config.yaml
n_layer: 10
d_model: 384
n_head: 3
n_kv_head: 1
head_dim: 96
d_mlp: 1536
vocab_size: 3061
activation: "geglu"
norm: "rmsnorm"
norm_place: "pre"
norm_eps: 1e-06
positions: "rope"
rope_base: 10000.0
rope_fraction: 1.0
qk_norm: true
attn_scale: 0.102
bias: "all"
tie_embeddings: false
parallel_block: false
init: "normal"
init_std_qkv: 0.0364
init_std_o: 0.0
init_std_up: 0.0364
init_std_down: 0.0
optimizer: "adam_atan2"
lr: 0.00105
lr_mult_qkv: 0.4
beta1: 0.9
beta2: 0.95
lr_head: 0.00559
grad_clip: 1.0
warmup_steps: 332
schedule: "wsd"
decay_fraction: 1.0
decay_shape: "linear"
final_lr_fraction: 0.05
batch_tokens: 65536
seq_len: 1024
doc_mask: false
train_tokens: 451300000
steps: 6887
dataset: "wikipedia_en"
MLP neurons of a small language model. Each row is named by its layer, matrix (gate and up: input weights; down: output weights) and neuron, and shows model dimensions 176-367. Each number is 128 + 32 x the weight over its row's rms, rounded and kept within 0 to 255. Numbers have three digits each. A neuron's up and down rows have the sign that makes its largest values positive.
After each neuron's rows, "fires after" lists the tokens most often just before its 100 highest values on Wikipedia text that the model never trained on. A number after a token or word is its count.

L5.gate987:188129107069130144199171101155111117176109198126150122127136132160196109098155133181155173047132139080140138110116146149125188105179144068150119124080164149171097074123145172164108114131124111155076150192145124143094149135120138116190100153114088097127134105149167115118176124143128128122117079154125110114156097161176050177126155155190131187138096113156145125098110122132182107154155130118116119085170141122149137138128110118108067182160117116071104143081068168089105155126100169126142104134172083148094089137101166153121137162112085123130136216167118123107146112098212108200
L5.up987:160103121141133151159131116128075153151105096057127106110064148178181089149072153170118181125199150147145115114146111132097141171106129085106194097136120088163083098118095102140187118171110142108157136118181126090139070161206147160096182158098138130145179121138115156150164127173149144127153122112096144075103032113164113116073184143094142106188084126165171167119099109175139092130128143149141099120173164101180143095146198147166134103111086057132122052125143097172098157055132173118114139159093076133114106137125123131131138167100124142131145131163091136066123136144158109143
L5.down987:071114147119097098065153183140131129042084120155075178124126114055087116167128190103060108152148122141042132151172177099193151134099187153112114109088080139153135187137106074109058200160178090153095103119134084118084091099151125169079094078107084133123127109104182127161127145147139182120149137126098150137092106140111135139134157124117129125110160104144099117149100102111098148165120093145126145092161167168110087163194135124128146088115171060156148145098147150129121161085088093056115146173127174168142099074100128131105117074150113195125202130153131121143106113126125144061
fires after: " St" 35, " st" 7, " Ar" 7, "r" 4

L5.gate1378:118138140108154155065107112123165160141145128118148122182126121129164219141144144180106175084115061158150148141147149150135141166164092161162139148119120150151158179093169121132129095143145174132104164129131088142083145166111037151115100088120139104056129088114150151053082097068164145101117136118131116130114076033119169090123086124108121171133113124154167166152190107081197118121084154117139144089140104127157091076110094121063065136137119116130158136164151118133075076088132182133105060158172118161112126175141113127130130107127132108118173088173093130125100150144199116155
L5.up1378:116152139113112107075091091086125136149105090168109088156171166201100182124127106126122163099058109133219080159101133081136142201113124127157142155166076109137149132113154085101200189094129147097119129174094187138131123151155133121074206129088135168098149151161159207138146101188097137181167133076111114163114127173143116195150129050179113132160112148121109155116111137126144134078081082167181128181162191117122113105112141104111158138131115100097140080160150169135113104138096149114142122137127122121119133152157182110151158124177191118117089097135170106213162136135178173124
L5.down1378:188195167134129140088103118138114119128110172131074158151119151083162138124141122154104088122092129184162148165129087095159163095125105106172118177095103120133160078129164123108124139114173170091153062113158103109119141143147192144107134095159117103161119115095106048189136182161128125156104080122141133103173150114116105196136138180071083088153164097161143128154102110120075102145140108139115152123061127122153151122120107093086177095098138123151120127153152144140147127119127184178141152116160101106133146169103087112153083117153116131147158093145170145107118214095121154162
fires after: " N" 25, " O" 23, " D" 11, " P" 11, " re" 6

L5.gate792:128073126128102103190138111106071084125098133138160122097083157127125126133141125178124113097127080075026141117107147146153094113172123133070107132116094116156160105148112069169178123156075170121127183125083133152052071110102125129186108125099154109120135130156090155085088147192150141147127140129131092143123140113145120143133125108158154113148141037105104098087117136100111129172116172109127135118148170153128074151090146040149147133117128073086083134108111115162124130188176095071071165149131141090115046110081124122121145114138066138170090141109128139104112131141104150206
L5.up792:145101199069089167129161136116092144081096133175152109125107125121140129089122154135148206147083150092167154104132174115126116131169164106112139061158162107176103131082229145132133121137155093151132132142146116110118103160148110159160144103083201074152100122135150159120156154085118116146131155122160151100141181135162049136066178132178137113127096156137158112084188058172141088160108131105145114126150141216171106101120110143131112107119187134131060176095151166161175107082114099096139165112106117130134181184141151188170159112113155171102093163113101181135186129132161114113
L5.down792:081123184158105115077112111097138119138150131169127083086122094119132141083108109129115150141156149080162117149149186139076059161148148121089112122110086115070149137076118129144088054109115087142125097140128165129087147106155100082126072113117129096075142145140098131156160155126115143128125165168091147058106172145127120134110052136133141155155063139102079130124177111140086161134103148113131154129206151137136089097130174155127110089134148117122142148128148157080197141137155206142123118106130145107118090123184159162071085073123219178153132152130164176107079165116110101025
fires after: "C" 15, " C" 14, " L" 13, " U" 11, " Ch" 6, " acc" 5

L5.gate1437:143139050192112160099147111109035116146147167193145169085155115077163172150098053129150100086184179130097133136120068128086188109121159130137098160154167140093130137086132169118102169178160094138143140124119110131095153179160134140075146099097182083078138139115081089160078138178121194096059154124166149132120099137080070135138125128112134092126098085160166087131104061146127065085165109130131121119086128105095107081123121121158125075158138089146131132066124102077086139093109094139084128121151143109118130124079083149091116177105172162150128139097110118134101067120123157208
L5.up1437:150148086088129112132122114110165120135139138171050133157113079172117084050163144153110147060159122150137161176129124120145108105163101137164130069130149154140164140136189183105089172108119130113106197134100084136125125174151157099078127162147078136085104121137161171129098095142160194221158154175110128099164117079112071152130148092101152056168089040112084128089139138092147142110072103164152091168158141117118137147083119123119096111168116150141125184138057139158119151095082139209120101093143089083131127139132134100121120144090192119225073166147107117151130150154157145084
L5.down1437:150165139106116184158083162122119093160124179147140181125067131106147134144093112096167069112153136128159115109117128149068102109111126126145196122134109122126140096151112112115111096151093121164174179147061146169130173222054170140105131143119223099130088145148151147143145072164148107095095110122132145162173104152073175185136113154091069157137127109165093116166173117121165171080099137170135150124071130069111190126208131104108106154131087129069107135153108116104123180119151108137130163139082107147107126185085153132175147083065081144107100123089116153147095144143077106155
fires after: " S" 17, " I" 10, " al" 7, " K" 6, " V" 5, " Pal" 5

L2.gate130:097046121070128085093140088142092105113108106125146098091119097085225142135088110135144128131122127121167112123098089076168136140155096140129131082136110111116099151091112065136127140145088166130143157108090137117148105075098183136108146108140159200151137170133149128168149149098158105074113113130127172123085054144096069105162123048138128092110125119101145205120092160077140144103136135113135173187166136100077164170147119065134079174089155142124140138071119142121114102126106121092148121088048147137133178143210168166122103120097109139155196065166177169103128097124089134151
L2.up130:130111100077124070137118093169138111089098134082138138137121163135165114121106170169085146137103147133187083107138141071123154166143138087132143118093112130088140148198134106105120089119089123069160129084100159088175098112062113087151074146153120102137120176170148084181147121163179140140146109107125151122109074129116094147138167093077141134098120178079156162145167117127122089090143151106135129132136068097182155124122115065125131173111112091081117123098123156087151136112087159172125141132069130164087100100116163191076136136097144104166095134104114162152148120167129123159
L2.down130:184130052148151121118144175104102120108134096128143094110147161073168073129092149093153118072129092142131139136147126157163099077178147103141130121106162104156147133108091134123123110141132074174077127094112126111130163093115134213134106131110098147158080077099089127129123160114073057122111130125098142070115138137167091116129169152184129115119115125096172117181093091164151088111198179164109165129173069162134134124153143112165141175133171128121124132125172135114164184136120150122128060124108133150149162095091097136146084143097145137151153106126142138137119122166165181153
fires after: " " 41, " in" 14, " In" 5

L5.gate1198:094177137165107158166122165107138147123197123082118125106144146129105173091149119109145159099123157126113109157145133058129169117147165127147107153139107137118130070129148124117099170159178133132088158106141111083051167173131113150092201143105120196110160128149176170092114098166143133095162160094157077193105101159164131164120174119084140055138179060127117148126115132150133120091095136150170168104162125068142092154071081118123128166160132131196105087100067160135151174135139102194076119131123087187068102088131141173148111187155147110131105183156151134148087129117167102129
L5.up1198:144081115175093102064138134120085179130149145164109131145134152100136087146151117123138073116126117171120112104080129098089120054086129148169160117138169089071125140169131129139110166173112112079155145137127113098101190144112145088131091180128128122120167145163106098077111124184163126165145171153172121202098138108140129123087116145110173114187085147137121135092187116116112114047116136120155123188124114108157133133115116157109145098158121167080148152093101157105125172095082191153144123124081152156088157139099109160085138121124152092135118146145115076112108169133182179126
L5.down1198:171172183081142110129161128169157061168102153124127193095152146143170063151124135118081107158207119097123179160115145145123113118171118162142152145064116137167158090144073109102093132163088083143148172089074145112144075178137151116073104078173122105136190124165127177128110118120106049163135122149123175138130070121109114110138114139137094148149096141122142139114151120169117055096091174135131114106089118092159107100166207181079119107105161108165069115113061160135155096133114119113141184070116099062168155129147119153148152152119144137129151135125141124157155157063073128100
fires after: " K" 24, "19" 9, " I" 7, " " 7, " Ma" 6, "ar" 5

L5.gate999:171090077058122144143112111156130149126203147184147082127098144139194119143145085160105214085150156117185151125165124119094117117191163123104102115135118088094154111094199121150195133156137147147170129081093083122140155150125099087148167173107164199024089100162135081108156081152101145094140154092125122155145083068110111128075120067141133169129134144148147119136163110101135134109123141126172088145162141131136130174144141071142157099131140165132101170157076092126111069146153091109108094187163121105150166132123111120080141102101153141128162175094160114147145168116148085136
L5.up999:090185114186119119118137120111122126100113152109142153099132188158090135115111114114126128156081129108147060106155114119141078206114173210113145114055112079135127103196114147141133127088175098136096150115116168141114100100170115120116115131083111123175131199133197153171183153167159136133077117149195084157127098150097086137106067102160140113089118128128126117084141144070126105174106123156123089131117108140116166152166165144127146135056123113120154046094138146172137150146121099155142105178102154181144120124085161189123141178147087141153148145102164136152121210126111145160
L5.down999:080117142172132119070125101121092121165124195117126095131154122081101120215131131152123138041134116125097106153141121136185183138129144160169175188133135204095139076120129102094133157152102210113074112159130139137149164117139196193167072097108138087134123140116145090068161123195102144143104140140149014108079108157215107150131140119117131203108107152118146122142141129132166087077130151160133166191085089179094154120089115167155141118131124111070188124059117154177133175173184172122151141135099143102120121135132154156141121135157092059134178142119150105150106090119150120156
fires after: " O" 20, " Con" 16, "U" 10, " I" 7, " N" 4

L2.gate194:135084192073117109098150084055130111156173140175086129085086106159179125155093091182133138117176117088164125088093119085122115122125125127128095154112130114149187082134137127139082104120122099194177079091100186159108114160092158105143125115138191180126095191054148129092174103160176096153113164104114183191068115072129152128157141087139178146109157094148101162112224134103146158091122133070179145140100094170122118153078094094102106089139123089094143141172127115136129124099113132182071105155142086137121149196172097137076137097088084111096179110182127131179100121104129125167
L2.up194:146154168104199128146121118127061101138127165166171197114074087120191082152084139156098150101119105111146105112120104090128111134169142177113152140169057147166142146127145184218053108104133146110136163145140108178199136174083132100141162098097172163097163199085178148126139134193152113149142195118087166163083100152133158085086137160109143132135092153119076195147121152121152130099133068091126105181075149136079164091154133058150140121110074143118066089128120127149092134160168146148124118189072131145129157138126179130103179168135104185131129172089142140080056111125046140169
L2.down194:181132165074086084172167092085138159110126211178095192066104163134203108156097108134100132081186115104163139109131124160097112098172139130200144091117122177176144145128127161117049109214138163233137097133147134119195137108152123183181119095128137114166114165089111162118107159157124090128137123100153136121157180087086161092194118162107148124092139103115111103145181168176114134103154144111092102142171155130088154090098137135139139047096124148087141105125193133156147117101121132119092108146162110142127150153146131179072153120138104108082147070146108132167118067106152171171
fires after: " " 55, "–" 13

L5.gate113:133110158142076144197153190138121082153133202138115142068208098150085172078124142176148174116139157102107161108144096101142144175090080067084140122119138122154131118091156137120121133147103143194157118123170131106081118146194161121208058100157066070076117139130176108168187181123104164088114091152113124163139114120103112155119125154119111135120187127102069122129046108143100099081179162118107098118123114151158115184074110123080097169124140106104126118120136129133168086109174096162165131130146130162133067085150067201168143144113084143108095183102134080092100101119099102149
L5.up113:178144152134163131112143139086133177141134133127103113158095086116143159151131144100132148137138044071165127112164149120181144068084120065066123110156126035142091135126096152138148159190151097148124119063155100136109126090146186125160111079103102156141150182084133137124140165158149122083098017110088099150085120110143083114109143187118077141090202132134131156105094142137130116118103164081160112127136163139125080135119110157130121143124136134108174152161118194115137159155152121103111138108121101105161074087134018093158107154069102175042154120171123127079107082127055159143
L5.down113:151156073082125076130116144106109120163172161142134110118056095122170087178150139118126143113119108162135102163189136118167089066206107105113129142133169178093102145160130126149059216090105116143101145140163129081156032056160130166174133135105094085108116171117149140098140132102099154140120128131116106128132110155194116146137132117134060140159092115158164144154125120140075140098098082146126122135118151125119139128147100140068158109144094138096126158064176097072135142138159129089105200146152107113228118096122123092114044124104074130121114130159186152136080130103167063163
fires after: " st" 35, " St" 34, "St" 9, " bl" 4

L5.gate542:128142096147133127108129214121147152160161143169085152066111094208112222114152125105161137131130182117114133178143128148136138144147111130067119134135117111077124093196155133106149169125210139168092134129137113071083160112183120127161139147145128127111129176138152112167089181140093153102158162137192121131159160132123041194109145151109137139111120039126108067091142171107114102074156133100128156145156184104122164125103080169147075137112118105125085183120133170104071120144107151140086115096145093060103123138115135125119122099114156161125089074112118165164101058143150066149
L5.up542:059161157153142140105142129188148155175158143165163094134192101116094160208083141112124182099132094159117094123117106086132140053160118180064112123112089139080177057117075155102138143093088152114142083155121134195160169139054128111106073109133113116108158138157118063126092107136078107124118090150210126182094070113127098109128131171152147126131127157142128145124154142117148169112138104144186118143183181139110088105091118061104078088128146131170130106122121132128126124122140130160185144115135166133120140080104142119202097160042168158123116135126070163128160079093130157130
L5.down542:121138114171146116168095194099076098172165127135144210138133147107105075083184110137184104147163204125156129080139100132098104129141169139161121117095208072160085140177147148149109121149056084166101113083118189093119098144081133126140155095168149128072100127087159158082135100156131113112094122124153083149123117127114195177145161129125066138169147167055153120140152112101110088141105096141177081090115142091140186102171115128150123116150070140138115166126154116081159102159113146108121132122076068162095124127076147128075092140139114142119164120139172061166076157123135181126
fires after: " K" 52, " I" 17, " Al" 5, "K" 4